Weights of a small GPT-style language model, trained from scratch on English Wikipedia: learned positions.
MLP neurons of a small language model. Each row is named by its layer, matrix (up: input weights) and neuron, and shows model dimensions 80-175. Each number is 128 + 32 x the weight over its row's rms, rounded and kept within 0 to 255. Numbers have three digits each.
Before each neuron's rows, "fires in" lists the words (lower case) most often at its 100 highest values on Wikipedia text that the model never trained on. A number after a token or word is its count.

fires in: "that" 55, "how" 8, "although" 5, "influences" 4
L4.up23:181132112095135134160152070115177129089115110093159113098145170150090050154137150127166112093058114138098065139154111140087140093095120151139147076125151103081089065082130108118149169093121132086108205153145173063145118186106132104142133091143117119087161214167145175093144132175146166111

fires in: "took" 15, "received" 9, "are" 7, "were" 7, "w" 6, "s" 6
L4.up747:169141115182176081169161088111134123173030125143135104104107072156132154128169122113161130077169137165123122193109115135155136186167114139147111112152124142132140144121140152123109144143146187102104144153154197204099089073130086096094142173107127099117139153079165095121198146148137083096

fires in: "time" 23, "career" 7, "series" 7, "home" 5, "two" 4, "season" 4
L3.up685:129141097119164140102096159100121147132126106149106194110157113095132099072089119149125197113111133165105087112158148155133143121117095163039128142152062116161148165143146069123120137118089148162133072225136095151151137144094096139138156210173143107136245099117163078105072112136094125117

fires in: "born" 48, "played" 8, "de" 5, "summer" 5
L3.up249:122081096183126081132102121110116099096095090167078175142150074123130139197152101127123137161149106124136168106086162212143136128110187088125096141175118138146133071134095116122171128105149109125116088112099096099153142094128170122117119133017134131115108186099157188098185164158180065189

fires in: "was" 21, "who" 19, "that" 15, "had" 7, "very" 6
L4.up591:088163094139093072204129116082172147094121108126126128080120090115090114093124106161100095147158146149134151144068101136113093130164141108117096189124053152198121114157136104091125126165116125176129100101130110127167139156063119141150075147141121133077156108143105164095130169149147127147

fires in: "candidate" 14, "team" 12, "name" 9, "title" 6, "gold" 5, "early" 4
L4.up974:164127148143102152081131112118061161150123170120135119184136180110120179125103170133148110086133142105176102093101127136175105105173114119179087117105072124123093139101147113152103166150152139161123074153132138138147109170111083186162170075101094119116130139126153125161112133118181170085

fires in: "was" 23, "played" 8, "born" 8, "built" 5, "appeared" 5, "began" 5
L4.up507:164168133096096083088109113058110116105072151133116111136104154172153123100125220077117080106087119102144109095135168150166173132137118156162129118155135154095145110176129087129110155107142115058170148175168146160190109170136164105082097139089141140151130143084086115140156134117126086151

fires in: "other" 17, "of" 17, "than" 7, "since" 6, "any" 6, "under" 6
L5.up635:090103160155094086160146169148096126160113124136136096119091105147068138137170097115088132119096151136130162187147099155114136136144136215110112193030136184113126127085107122122102121108115160090113090082126141077150126167138148143081105159133067164144058161176137169094091115163077123110

fires in: "game" 24, "against" 24, "system" 11, "match" 8, "case" 8, "area" 5
L3.up521:170132151088119102113129134193120108058137107113102111094123151170163034058146135158143110171099174092094063160123137188144128140133136208089137088111093145130151166129159140177186096153133117194103136079113102142107112149114090117132162144164110067168120090096137098145124091111139133078

fires in: "and" 28, "two" 9, "all" 8, "both" 7, "between" 5
L4.up614:126097147138086058131159146083093130177187124103110096152104146105167124156150102077097108138137114174156114170170111121149119102139129106087070177142136107079113142136121090119131080120140179114125128142194105143128152085118190120097146128129112153122127154092106106121133119156135141147

fires in: "also" 67, "not" 6, "eventually" 5, "only" 4, "later" 4
L3.up636:134127136087098179194159145183189168121140162151129185136131092143136105137075136117055161074114189182076081177125128099118140128147098175139093118124166157118157049127097162068042139138126126108122161105151056172151084093151132146143170139119151131120109144169118142122060129102082171082

fires in: "day" 24, "year" 15, "long" 8, "months" 8, "years" 6, "night" 6
L3.up87:077118115069161148131111120099136141142084091145123145121117164180131094124111130143115099129097078114082143138159186174117167108112169158038166071137120161121061159148129194132080127108086094093155146077134152049109128157123123119152199135124160177137148181093116141182052089116201143113